Part of a small language model's weights.
Training: 250M tokens, 7633 steps.
MLP neurons of a small language model. Each row is named by its layer, matrix (up: input weights) and neuron, and shows model dimensions 0-191. Each number is 128 + 24 x the weight over its row's rms, rounded and kept within 0 to 255. Numbers have three digits each.
After each neuron's rows, "fires on" lists the tokens most often at its 100 highest values on Wikipedia text that the model never trained on.

L3.up386:168125101169140134098120095153113128114146136126147129128150144108157168126140116130104121112139100128151141139143112137108119103128161139188119137106111144122127096151071104143203148098130140058130128115134168150144136153100062171110160101142114112116111164117132120125130147118162139125141112134120088156162121173152114140125090123159144119099150091118148157100137130163087126115151124145114133109134131085130134153131110069086108123136073118186107132122162096114094098150132139117119138131165149127107144065132096136153130132133138129155111114169103153119120139113121159136
fires on: " pro", " under", " age", "Pro", " Euro", " Pro"

L3.up213:163123096120141171083100120114103176132133111129103161090163140102131089171110113104186086084137163132134113148141132120147136101135173098138127130153101138123159135132115097123092149079108166149090152121127121160172151126132111123122167133145127089153159134134167118136140150120120110121087115152142117135169136140141129116136117149125115137082170135116130128128170104124144096122107180136164129149174122105125122157122107137111127123143133089102136151149101099091152136172129147125174087081155118104129150110127175129133143125095139095113120155109126115114100147116154176095
fires on: " \"", " there", " etc", " st", " ac", " h"

L2.up9:110121100134130134108142123118126122111130127124141149069126161126110128126141142095158111160108138090118171118149155117157107176115113125139098146111137105145132091103131155115116113107129100060125109140137132116079099161105198127109095132176150130127114118116150144157097127154124144143134124125118111153163140138087169141123128161140108133142145139120163181142157129148163113096145132159179101130146130074161104124098143146120124082122137128146122112098136155142115104136138126129159112077153139119192109120116174103087135113122155119139123115067131153130180177126132132090
fires on: " |"

L2.up359:116138099128169124115128155166127150150128115141116200113110157102140112120132138117149109146139152128096168129146178112130112136109136142136075113132175116165140113176167147104114125095144073112138133139109140121144159171120163129136108138163133148116093159120124119154096168112183145169159100116138090137132122113109162161120144140162107098109149076110137159171136115153155103121136117146155085131097112166149100093096116168096105112097124147120132144122113113131122126147136084132123145120132116131200104127135154163090126123112121106130114110097115151116143172106129147100
fires on: " |", ",", " Republican"

L2.up318:134136144116151139133111161147100126124163111137107174168129136130155122127110137128101128147121141096094188145140176094108150118113117128162114136110154131122092154131142138107121183139131108155146161113093146134167134119112181154120107145181109073128151116141155107160115130091136131136130077117107117152164170129112095194154107097122137139040163095126132099140149133138095123121127109148149126099093078113134166096101122139105107122107110126112119146091078127132123105134132135107143163116143124093131150131160136126120096096115151144114116110121172157141128170133130140119
fires on: ",", "46", "67", "52", "9"

L3.up563:154136132160124126138085136145124141107096136092082200131102114175166064173106152120148118106148161147088125100178151143156093112156108102110110121137146077091154131130126144103134139121171124093149117156120144161155103165127156078111130108155114122113124107130136112146115158126116133165143118101124062150153154128079146103113162129119093118119143152176135109141140127115155097111103130123170113129106104123105108134117161153110107140122145137126116127074080105170159099113155112117140140107109104108169128137131153123105135102132139120095151135101146116121134132128136124152
fires on: " La", " Bl", " Cla", " Ga", " would"

L3.up612:082163138133162116126107126125128164130104158117090153121133145151137170142161133122126072185143122171131162113140136170134110144092125147156072151144119098121139093126147140123147107163138158125141092097155154134110120167102171107123142149144119161137140150090114157147134145158149131147140148087118081140133152124069118103128151143164106137104132109116108142126142093110160109110135124130108143146147126097148066141151062136107152108154144138110149167145127127124099145109098129138165151087132136168113124154121089136111115142130148136137112082145117090089113126100119154083
fires on: "=", " |", " League", " vs", "|", " to"

L2.up514:117138154120133163143123131109137135191124132111082162097134141144123093139123115114119101159169106162130161104144175137120107135100130167141112094100134106150171133128125159104082138145153135118149118102132155087127096132120140121131101098133124132155104130144139119150154132140140129119077115109117098136151171123080113147116180128131126175124144135059164129160140111120112091114145089116110149094102117096136108128155071152110130128111172156122134158156145130095103124114088092140116099114162102161149129107071138160119150117127135142155097104157110107113094147135136188125
fires on: " comp", " of", "pp", " int", "omp", "t"

L3.up5:143163130177139138111139129137105135146104153119132151098122140150150105162160103136168089096128160097100156165171149128114107136121179105162113165146123119110130157110161167133103145095097142137064146155110111128125101138136127116134183176145148141145150129147118142176116128150112138162155089146138145136129144084117110104164140174135164106148119134084121116076139104134140136136112100161104193147150113048135133151108119128107127125082118087139111120100136125121145121107131145143141108097131178137125161139108100094133125115118134123115109147094113151118117140129138132091
fires on: ".", "\n\n", " Washington", " California"

L3.up746:084149122130119148173112178146118153099091115089107172045128123097105158160146113146147113125144143113118156141121134141162137127165113143179126148132174093171118104131180124162115169136138145138127104110167116110117132142079108104142149099132150113102089139110148101161115129134157126132112066145111103151139164130152113137112140141162140154113144144145128120104140137129143147133125170135122102128136096127106087107128122171111091136119116104102153142099136077123142098113182103111113131129124123129152138090115128221122112139126145116119133127111125130136140138128158096130
fires on: " (", " was", " w", " Dev", " tend", " came"

L2.up553:139105105117102076132138157120111155110079114163124125091083140116150087134142160093128103136128125124095132129117165140127101190123189127124098122143153193151125155119102100118136182120140130117106134144123101121167155069137139093164132144127149105136176137118137136128160114148153121092153144112093127137160139104147128111127175143100175136089116125138150154102161098130127121125118091112115141058122108108141144153131139170105100141169166112140141121132118121130118100139129107142182144127121103142118152113103116153126125135114140111094132134115145134128089117125165063108
fires on: "-", ":", "|", " of"

L2.up682:141142130135141148153077131141114121137135102110117129137133137203125126168118150109133127154143152068146137105152138170131146172135146142135113115123132114099146123121045099141124182095128137124114150166126139119143112117131168107140099138116128069154119135165169103130142123166158135134139117116161097149148151140144102158110178139139166171102171120127131098154131118110121093116061101114122146108126101140149117111096092153124087143096066144121101150130110124147154110164113096156110141126133087147159144100096150138127120127127080160111109130126121157149121135136131132120
fires on: "ss", "si", "pp", "vi", "oph", "ova"

L3.up113:116137103169178160110180140124117127166103132145121147132139128156147072135129111094139094125107116116160139113136147168111103141127120162138122122122130133096120135117082148152135112107104168152095157146179149111112117141166139124107138151145113126151114120155154152112143129112138142121095171106096105159157119136132144105107137144108151162124161130141089156155125143135102064182122144133086146090127173073159174107113109113104145107119137161145138160072121152082106141091135169111174099141139109093130100125168128110105135119129128106126103125171127129084110145130134132114
fires on: " at", " on", " to", " of", " from", " $"

L2.up643:108100062148174147113134144170108118099134099102135143109098136141142099114103143125144104136125132119129205121136172091140098128100137120163095128116139118141102141153126104119141146121155085106140151158120107123100152089114160136144136159144144110150116125127128147111133147126173149160106128152106100137189126133080120183130136094142142133124143098108150145148125133148129095155147117119101147112105104100163161099140101154120097142145160095137150159109135096141177085116114097114144118134178129105155111152082105160109076116122113150158125116147123123143127156081112108089
fires on: ",", "ic", "age"

L3.up314:149093143135094123087093147167127169150138121113106143127174153108155154169104139119098087152147116119119145127121160111148102149121155112118111118135123150197125092111111171159150112165093102087113141128109163142074130136151131149108110113143160125109113123089116136130140128190119142143102121140163102136153136137106085152134125127128133128120169122115130134126181148141172109134158108092155126127143129148127124156152112097115143118124137072112139163163139084156113150155109132076104131138150122126130163054084075128123123113145156127112090105135117108147138136104131146127
fires on: " all", " cons", " both", "\n\n", " Cons"

L3.up698:154146135163139140096145148135114142125149112130095110081146103115135104112160161112117086123092142134074152152110168104128125134132125130144099136139173108084179118109095111124161165120118149117083111114135106187139136135150155139100121071139105167147150111154164153103136127148111156114124136130078075152137159132128127135106121119106133141158154102150123123115196152137149109081151153125114146081129140125160108184132095159116101153087101130101144131107128128108145132155145096147161097146130104112123152158139130115118124090140170134104107097121144147106104155114142154098
fires on: " their", " same", " his", " next", "'", " this"

L3.up57:109088137145177135087116112115109128086085132147098143103132117130154144156151094153192092121115111164082175140120152107100127145091142141126117110085110137125141131139139133133151132101169131117118179110135117123173138116160139114131122111142129132138129162176167109105129131101156121134114139080124137127142113127116098117139069154150137113090152102158132114114167117079094146115134131125092147105118148154117145126136119158113136155078133075145185116131096135128125097169161175125123147146100123091138140094136139088115130169104120090143106131121159102144140161124158149113
fires on: "\n", " life", " Bronze", " place"

L2.up388:145094142121129118130109121071128100145107107155110170167127139142151115153129149105141113138167139182109161107173147092097109161142121139124113105104150167077128168133090128144119128072126122120131155132100168128138137104120148120153142127144150093156141143145133100118115157107105119157112100118106114110141150121066104121142138105143157161092107150089185166135130147147095092162131108135105124080087121117156131113109129179115118136107142125146156131129112145182139115120155116124156110132167143100105108053140122124133139118126136131156109137132156175088169122124138120115
fires on: " de", " da", " del", " for", " Die"

L3.up74:112161069135109143181163141096106125075150117114169145096111130122128123116105140112149120133148168093122139098145128160116119093119151114140122144165077109158121083107160131162109108127116138107099163127122114106118149175166111123136177144141121159156162116130139182158157144133107138146122143169089136127139164129172118126134138156117124137094112138060159120130143118124112083143113094117095145124126123073114201166135122132095140130129138118135100138148148113089115114119122144171165122131154157128125143115096101138144176103123121133152098144159098126118123132117128103111
fires on: "–", "\n\n", " During", " 2010"

L3.up600:129123097137146105107138112145095134123154139084120150108109144165142178163114140100142132135128140155087126163167155099129132121121128127150108152150150147109128097142105158115147140136098129127082127128173123126159112174129159093143106148161112125127114163140159084107126130147106139082167128117104063171167154153131113164159162180199122138134146120110169148138164134127115111158136099117117198126147094090149123113095092134121119131118126088122140136099131145136146096139163108145124112098132111088174106122163110129076136129121134164104117118148128123112126127125107140113
fires on: "A", "H", "S", "L"

L3.up50:132155106148111110096172139124108147130140135142111117060104099142137188152138113112139127111100128148073158108129160119122151110090149166155129138131161153187138119138108138087151134136104113055123103095181152154140143113088104120084119161114127126101147154115134152105136121113174135126085125131134112120136132142128143152145158152135122105115151106134151127104128110146159128087121142145081179133144133104113145169157139191119132132152117080134165124161148130140124118137132070114093158148111115109142099137099096157105137117134144095126113125111104159117098139113150107115
fires on: "s", "-", "y"

L3.up209:090174129164129108125171102130097130136151158133082187118148136161152093134132106119107131121113158130118100140183153142128143159155114131159122154135169128129144096158108126142109111162112161123097120100130114131123110140109139109149131132153158136122145157146135120147140176109160135112144153104113080156120124095143178099135112150132134171111161123172115167110153138193125108138111152165120116123129092101115143086097125132083139122109131128135108120126156088121113084113140138156174116127125107122156102109154101126102137134116077093062123107068087124117127129133123152138
fires on: " dis", " al", " San", " en", " b", " v"

L3.up18:167121121176142104118101157121113174145086133124140112092135150067130101140145144135120103158136080095120164151128158120114149149062157175118111108114149116152127148142143172139151106108123166121127132146101184137117103126154138160143136100135091121177151140107137193146130116139148134148106139132078099120131134166138124127122139128136138102116095091128162106134160102134151119102122108111109135120129134102163157133165133150114145149177185080162096155145098123148140090100107137101130138111149137128165138141091128118131084099117126130139128133153099152115137157113139150088
fires on: "=", " =", "tes", "ska", "ti", "ies"

L3.up100:119128109145122114146111152144098158100164164136105174076115097120133088168131170124135144107129149116105123146147150134112123107102143169175138148124104145127113074151122133178121105141144160138138119108087129160135139158109144103132118081144100130151147121103090166172146172110148127104128102109091107129152137131163096132104097126141074194102139142099141161105147102119115123100130109150141113125148074126120136161082147156090140093128129157157110155148140115108082152078112146161116113130160141131130140121114146147126134122108143121100123108126121156069139095141124148145
fires on: " There", " there", " dis", " dec", " pos", " ev"

L3.up736:135146135179071159125112175156112111124098118145136125123105108138127096156093086100133122130145140184117132165129135137131097130130162132080119173103092097141162133121136142143128168139107107104104131137153163105114097105153159116136125123129127122163107127136061137121122118110101134123125114098129100142177135116123121165097117135106122140110148104125149149109126139111109151154128151155141132155155139088145121108106113113140150124138128145106162119118117155141139159087181065127091075167167178086125125140084159150107158125120148149129110161157097126157142162096148098155
fires on: "ed", " third", "ang", "osed", " second"

L2.up96:136131119117117140118128118120102124096146114091145112156135133123141158173134120134102128170166164119148122093167137100155119137112121125126124127102140125104141155163109167119149147139120114122136127145178148092092118141132164089107080166093135102094094113147186151108136117163150133110115112142131122159143158163146090127112178115164141145135119149140130154145142188131153102158112114107107140126155166160109082083124110084132147096172091121129141117101161129142164101141124147110151112125169100151119104133122098120122083133135087132180106107114139113097160107102090174131
fires on: "ise", "rib", "ish", "ze"

L2.up180:120185130120133171104115127135109099123102138084157138130154150181155121100152143140152129142127122101148138106141173111122127115117153115149098139153115101151122052132141095120143116144146117158133134132124132122176123121150134135133160118133145150106112132106125109126181139120142143146078133101153135140141111107080139128144138190124104095105128119162134179145169121148117121151101106159148122091115079137074140133102094120099144089148156075125190146152168128129124094158108148142136132090121138123122140107083095111121146090133133118133088130157133117146121151078112166116
fires on: " number", " Best", " Top", " top", " Dec", " Disc"

L2.up288:141110113126174081121150134108128137115102159136122128130143137158139139111113119133167101112116164137076145165114143140078148095074117100163124109109152155115108137111143119167153140151115147146136156071154118133115185165135163077138129125193147082141117123153115149122131134104110129128156085124106087128105135142133108151149120122162134163126139109128158086110166114120139129122129143109075152138166122153144163110136150174113139160160084160152129128106124092137109144071171133138154155125122153087142112101121093104127142136121119080146135113121112098088117119131127142124
fires on: " who", " held", " place", "ed", " served"

L2.up658:142126140152128121110127132128115117125110109136105134154134129153167113162093122090133111142144100157099119104157122128124132130092153132194116129125130145132161106148095133117120217105099078094090123186113220155124147120100137165123154092147147090140146156115105104103171158165122131114107100125128126126124130120112098128130132145121164112115114089117148132128135166129120124102164173108127159121091134114140093152148133161102084128145117090136113131115128092140119114157125115152115138114153154131139158107086132109136105087131144100142128138131115174160097177096122136140
fires on: " cons", " res", " ins", " comp", " Cons", " opp"

L2.up349:120141138118143158095124174205118103093118114103115190141089138140133088094127114121154134155184109115125133093150131144132116088137121154131122114121120111100122117124130127162127152141154151134166149063109145165131135154114107132172167119134143127107103169112195130111145175133138135110087137143124129168119112141098125099121119182107132116127147138117154102088159121129118113143094156160136105113093120130085089155144119130079110116138107111125133106159163101106116103187116152125185116123128137132131129092141140154139117091145147147135129113112123149152142129125146158164
fires on: " Or", " Sp", " Ro", " cor"

L3.up459:122164093140066139136134170159132101137084112152124120109108155082118138134064126108121105125137146159139147088134117136150156110153139118136120120147133117153133104111151123131127177138101081122096149155156151093105064113115140156132094110143140141158137171093135161108166148169115127128122135149101107169104135109140126118099136171112168115151109127121161118131148165131143150146112148118143090172151112140126130136133097120113145096122152116131085100125152098072152097121110108159127089161136134148180144112083165171151090147118140107110131101111120090129150147123146117134
fires on: " ", " only", "ly", " not", "nt", " also"

L3.up235:123129132095144193085120082129123139131059108124132149118128143112135103132095190106160112141132102129154136170143168137127152176139140103128104092169174154145119141101170112122125145138126115155147136135106124120167157129119140127162137158144166094120128136133149145121127141110107123136100170137114129136166134130117132118164148171114128072175128113129129123149137110132111086130106139124164121108088146139124169113128090109111162132164106083117134106149085141136152109127113133093154132078166175121115139054105132130127091108117147104126121105162119136115133151129142138085
fires on: " an", "=", " the", "An", ":", " The"

L2.up451:164112113148105117145123163118103164089130118120092108100121134121108117189125102142108131149163189099122123120095127113152139118112142141121121122122100102153133128095146150155109119098085097109129139120169116161124111101138150148098078133132149088155120131120156167111145106143132126076122108120114150143127127120149118122091156137141131149080121102113121129151163179098189131077120173121139124164163157161142098126139157165136165137122142136150130177103091081127139134100094158096147092139156140130128106111110166166124121160117079117140110148108149157156142137108127150126
fires on: "ha", "ng", "we", "qu", "hed", "ed"

L2.up347:125112121125195127100125123134112126150122110139111115136135156132136097178139123132129102185131102114142141134137131124161126142114128128161114114129128165133131122157173106117112132065154132108136094168161169123102164129113125170144130187131105115083130135129132128078151124147135133137087114093132134148150128106132110146143125146140176098139183101172157184128118168160113062148154173127144130115086153143132126115109095149116111127112103129148117131145106099138108076096112146139106146130179150137144071108148143116115120125135141135121117099132125171083086142099127146114
fires on: " of", "um", "en", "l", "ic", "er"

L3.up707:134143111106121110143121099138074113149143114134089149120169137140125151147139147110148146153139112129103108104156156162152141123139170163072119163157166097132117091135121152073131156127144084125122131160131122153111115139164211121120107126101160148149123112080169107102148148142140137084162126109110101155135119127106127136106205149118104140136103164132128170122110145130134145138107120116152110151136109135107117129141058106122097126082124128118114140110130152104176084167118129130147127100129110150184106112153110112109121132123125118133095108145111117158137178121114148119
fires on: "T", "S", "B", "N", "M"

L3.up68:102172121161129149080115149118121108133097140116149166131148099134150094124123158137107094119154126126142129087117125170144130150133109156118123144105179085148153109088114124153151148132139110114155115125097118140107087162159144134093135111142142133134162118173137176094107154191109153107130169088101082188139125115127169099069153157149154126139107125133120129116192156142124113138080153108115115121136156140113092144103140160106146164096120127134120117097090089099160126098135124098153109140122099124124142101145140108123118131145151114123073121123112103121137140114154150144
fires on: " el", " le", " to", " he", " cat", " La"

L2.up392:118123142137132149114139148156112113138127117115128193080170123115154086132138154157148115165180151136146127102147185108120081123075131147128126125108112133105135113169106124112120121136149119121141165121082167126172099133162114116111146051120119123142136120129152103113132193138105127163140096116154096120147129124085104133155126145141094110081137108135145117105156111130123124110144105130092116119082091122124150148133133126109150117107153102136147175133124128094139120147129149133125159100135138063166146057155151093147161131117107122143109140150115130157118142102163111143
fires on: " acc", " Dec", " medal", " h", " st", " g"

L2.up689:107116110101199144137111122180081098138148115109103183115120147163181105157104090086157117126148134156131113132145164130140123112141177139107111124157137099150138123140138139143080126135159101082119152170142142181104103152150147110147129160176136097118126133124133107087123182144117153121161139124149110140142130162124129126100143160110105148147128108112092110130142163132124120100113124122109153141103156165141113143149115103088130119111121142142103150135069162131137112122128153160144141139143118149119142115122156113090104105116073122091151115125120129158110176073136098125
fires on: "\n", " C", " c", " Gu"

L3.up540:099150123204115162114130111107124133124118097105087139136140130141134146139144114118133123191108137160114158089167131160164125115089137161140088135132135114117148115112193110109169142104136125109061123121170144136142160116112145118127141106157118107157150167150101141069140159138150148189141137107116124135152160138105099108147152134126147095151161109108123104138141161161134123081123110139156135134143127103115177098109102150124124126099133091151156111178126082091120103119130157151097136125142104110120132107083108136113130096129136135114102125149092123145112176140146114115
fires on: " Russian", "n", " National", " American", " Greek"

L3.up127:100143105140158151132129148141120121152115157133139127139125192142129114123149134111097087131177125087129143121117128119120136139112130105144090104087114126147123107152139164134132126145107133129135140090147175095157084158155141148114094149136115104126155117157138143170132093121116127167076114168086128177122118137142160111133151140209142080136134074137160116160156112130123144162119141138146170091107122114165153143122124149093148118141146168181120128133129123085109146105106116134157067161114121104123138113113141081107160160120119157138108094144119107119145126106145169128
fires on: "s", " years", " out", " goes", " year", " released"

L2.up55:107165117142153143112096163154130109129099138142132140103151147117137118147135116100144120159143109108102143120149164101120123162115145124128138152128131167171104130129142144122137179128127125141126156122112154093122118129096135122116097128099132069110078127152122177186111136084178142137078140127123148129127157137061122143124124108127102129119124113084144143115153108148119136130097144132117122081097096143145126120135045122129089135123137124175155121146104169160111142159098075147144163123175119091155080141152117109114141135125118083154132104165097150132181143131126114118
fires on: " =", ";", "=", " ;", ":", "um"

L2.up345:126127102110135093146121147146111138105141135139148133148134164120125085162093120136091107108135158169099130118138153140130159152117152099112114137122106170123130148128145105123146174123122081146121105108090177106146130114109137147149116110116145103142108175173120097130131144118156135144118134149137140150134130097098131144140116113140123148107168125130141129146140116161142118084145169138153134088118069121153100126124044108135104181082045128175138098123057140119160107138090127137128145127155120127190130126140104136123107116120122123178139113137100123152171130123149141132
fires on: " Mo", "el", "um", "=", "amb"

L3.up321:107114088162148147130118112113119123175115111096104116097103142143139109130114089097136108124128132116118129170146126115137098134116118121132115125106122113182143095111126158110113114130113129074149165141167189136122114127178128141123068138154142138074116123121138134116122126138183134087124150121166148155151127100128132139113133148126157147091186111131128150164149155140110120136136171148094155114116167138071143152127162108116128120137136170170158151119124145123103126114148141089109065128140118081154083138142114161066111141133127090107144105105147102157161158131130111115
fires on: " of", "}", "a"

L3.up680:122127140114102132134126138187080139118119113154091151131151152104148085135112139117119118127149148114146145113131145107136143116146175139156107112079126143154135085165096113136128157087162082085132100099100126141163118123126139103137132160129139100117143141111120118139175170136164133138134146127091139144171141165117115110085138168135097105131152122173084160142128102179163154139134157120140161140094107118117110146098136120092100107150145104126150120138143125149134106139101093129143123160173113085184097120108164161134104129129109099154157127142166166088146127074120134107
fires on: " medal", ":", " date", " co", " code", " dis"

L3.up690:142159126120112198112132150136093111142110134093103147131133136129146114125118133091109117123159156096135104156150134142124141156127114150081116127149117086084125122082136098122120112060142132133147097136127165159131111215136129112139167148149123125127183154107172137125150120129095146086101164109089133186160153144138130127107135132145151151100103140143133141160160150127098116119167121100137143109098141090115106170131151106097130089116126150144125152074127147146126114112100148126178140151119116112139146085131138112132135082140126117157156121110157154118109122109149165099
fires on: " to", " there", "ly", " he", " generally"

L2.up129:132161110150114154121103132160120127125121105159118149174089134122135121106131084122137115133154076076125137126164144126131127129129160152205109101152096130152135093149096142155165147136135141134143150156134124102120097133156114143147147104115104127092116115122137149104155158156203144125136152103133152128163139129098118108108129178098154091105123166105073166108138144151121114138089133159113131099130138092119146129097109157092109154129115109135126125175145128104102078134136118118148093106120103147154109084111123191152132104134125119118087166138099096136157167126140124141
fires on: " of", " Peter", " Les", " Or", " Of", " for"

L3.up565:105108116123168075112147136155088154147139125110114158107146115110128110146159157138146125120159137128088118089139139152129139143153114143167111144155150144164152143131161128110153144128127137136123089114058113134075129185127123115151156117132126110148160113114142160110137167144123134126137107089090074167144146116149090087096131137137142152112114178145128153073157132139101130123113142103122113132170099083147105116096135139100126120152141123141072156122125092130151123086137119114152121142146118099164149071139109175160093131124119102148143124097115128089102156140138171117
fires on: "'", " dec"

L3.up28:105160124129155150120170115093120125129123139114132144094098163120155123117130122128150111122123143119127121121177137136115124096113137192173121120132131087150131094143134152147128095123111120098101141144153110176099125130129141173113152136141142146121163120100097207140122156186119151170127160162118139161137174109154160134129126144103138101165156123117191121115137155138096114098106166146121137152139122075098158135117117130110127071133135116123079113133135087117088124103103138151135146089124153086086135127096126098129113134142120125114067107164104150100136154115129104122
fires on: "\n\n"

L3.up83:110103096137096111123144165139102170104114152135127151110137125122142118126131117119121116139161117130127136148103188113149146169118137170121135127147133116153096109099106110103125150159111119070153103096126160139139081186137139136127137102101162131110147164148136127147136127117119118129132173095059107135153171151115084127154149125172101093091093150131170166138111119139159075142151105117082148144097185102122133168180144121128124145148102122146147114122175134131144147105105109086139115158140115137125111106123140093113154134108122147133140110131107126080146102116143101085
fires on: " League", ":", "|", " Fe", " Liga", " Ga"

L2.up722:148119170089172124122132174133115135108088112117098141138067139124167078165100165098105105153148106157092150129131160090147093093119124116123129139146118131166166112114108088148147092116137158127138079112154183157105127158117120127126132160152132163124118148128134156091159125151102137094085133159130139143111170091054142141117150112111120104145146148130140124113154156120095107095160136080143131132117165122096085139133118102122142083137152132110148119144157102160140098151137168117121150115159125094101111120128127149110107103155128124141110131145134111145118155101143145124
fires on: " These", " Gr", " Br", " their", " Sp", " these"

L3.up327:142113121149095157157170158131103128117146144135085136060129108130175117165126108155132146121136127152133165156116143118140112126120141170159099135086144124104098113118121121164129155102142136084113171100126146116087071106128162140101126105105168111176096151144154194140135167119169149121100108123121132137164143120141118141136111119115123097117151109148149110136124143154180115125122142139151133166176145083156154126112143092110125090102147118135172098136149076118121112141162145125126100152133155123142105142123133145138142171129116128136084090073118108102117148120131092123
fires on: " New", " Tamil", " air", " water", " come", " Hong"

L3.up520:094130115151144157155136148146106145169136129094116122092130178126099175137130129113128123167115167154112171143136140132157099139102109153162104148100127126103133120113114190121095128111118146101114138106182150092120133149137192120092147141127127147126134147131107138114159108124131125150124124084135144127140142118087101147174141203096092146113147110151102141146139145122137063122152137152151140143150090119149161154093079105125163113111151125113116147150160134089118142140163118149105113120109164141110122132151100157081138121112145109111076131156101137148115165112101161120
fires on: "s", "ic", "n", "y", "ard"

L2.up756:108127140163130095131137109151090149150147140118085178097105110132145149157149140134129146171121151159151142169173197138124130148113126161142121116117167109088128130126102104137125126130120090112103141110156163154164136153119161084180129108145137112157163153125144110105144183093122134133155142061119092155174159151116126115126134109129115169081125116127141161120130105137117105108134097136123121146095058095090136110126098120105119133129118085136135152147095151147128106136132142144137120103145116094142121126165114158069136153124142082104129100132165125132111145124115142117
fires on: "D", " de", "E", " De", "Ch", "C"

L2.up765:114131124133084110164122167154123142109129104100110177131126152129140124173058132094116119160214150123082111104158145180122139157142167135099129133106107117135123139132114118137136175108148119114133117133158149141131133090107138119127124128130167045138140117124092118127124145175097123122130069124125097152140159108134107103127133129163100180098164136140158156134152159129155124101089145132124133102129095114119141161149140123101130148117112135136081137103073086138121142099151135144120100170144144127156131080117151137140137138115114134148138113131087093144123113142148127130
fires on: " Ga", " conf", " Ad", " Gi", " Ph"

L3.up482:128145101134143162137111116157120135114115114127083152117129108140114085149114118091190093111104137124120154145169155090159132142146137074112103152130159105107162085113156100150137124148115162092073118112143126123078084159117157122108136121104140133118152149114136211155114130129135140131161126106076080146137139127114150115123178165135113132144148157119152131123145104136136134090091153125136134116156141083105146115158102145108112154115155136143119109132098163123154125109174129156191109095161146100126117121139140154092147128126140125104118150124120125108126177122142124084
fires on: "'", ")"

L3.up655:132141150166162160129164117118119123105139129085110150103084122124161149155168152117152106130113169112129134121167121114160094094113107083191112124132118122084150144138125110158123163101127154120142143136159144125108164133159138099110145152118123111131145140138146190158111141164078123108118091125094115181139111125166126121135149105142172106136110090085121110115171160137128109153115162156110140147145140108125129112134172108110155129088153122121097152099138159128170124119133138113176131092107129110127092090128129136070117101112112121137137152096114161065136144141148112125
fires on: " have", "\"", " give", " wa"

L3.up765:109122104121119163129131141134116101135105123111130132131101167127114127133153151122102126147132112126092129186115153120142128139061105135129117154103126126140132106129131160135149169111146128109105149101123193122141130143139168137100103132154135094107081131152161132092147120151084141130105126125126149145132161133099148170139160176148148103163134056111168129115130135131116126157158167130148164138075105130152165168082138127127146096118129155123206125151130146098099100118111116106119131165163150079134094088094149123090131134136126143142122093148103181134146152127125123122
fires on: "s", "d", "n", "m"

L3.up527:139140124118061140133114147127106133114095104122140156098092108139125140145111158161128110141126148141134145124135146149168137152156149156108127136116142091137132111089114167126152169098108106115100117143101131138154128123112147110161145121148144125143122150081162138093186164160151128105089137134130117123154145115111138169102137196093137163123128141151153132110144147111145151129076139105149144139143134121115086080125113144091127064113105080101182118129112107124129094103145125117095108118143159104143155074096149172135080133130164124140091100134160128174151137118144139132
fires on: " was", " un", " Un", " w", " dist"

L3.up276:128151068107110119142105187147124112123128142104152150118140116098122118123114186123086105149161127063104152158126141155125164154116105140111122176148142162162104124079159136157106155108138122139147139108143205124108137142138162187159148096177129107117115126134135150087111136122097149133149123115067148136083137163130169111132141133144149101136088098099145112102164140134124116093128115116123127130107105157123135158113127187129133103114134131109122117100107086129135133117096151157126156114136084093116172107131132102128122105144137139129151113137138163137166130113127136119
fires on: " =", " also", "18", "–", "="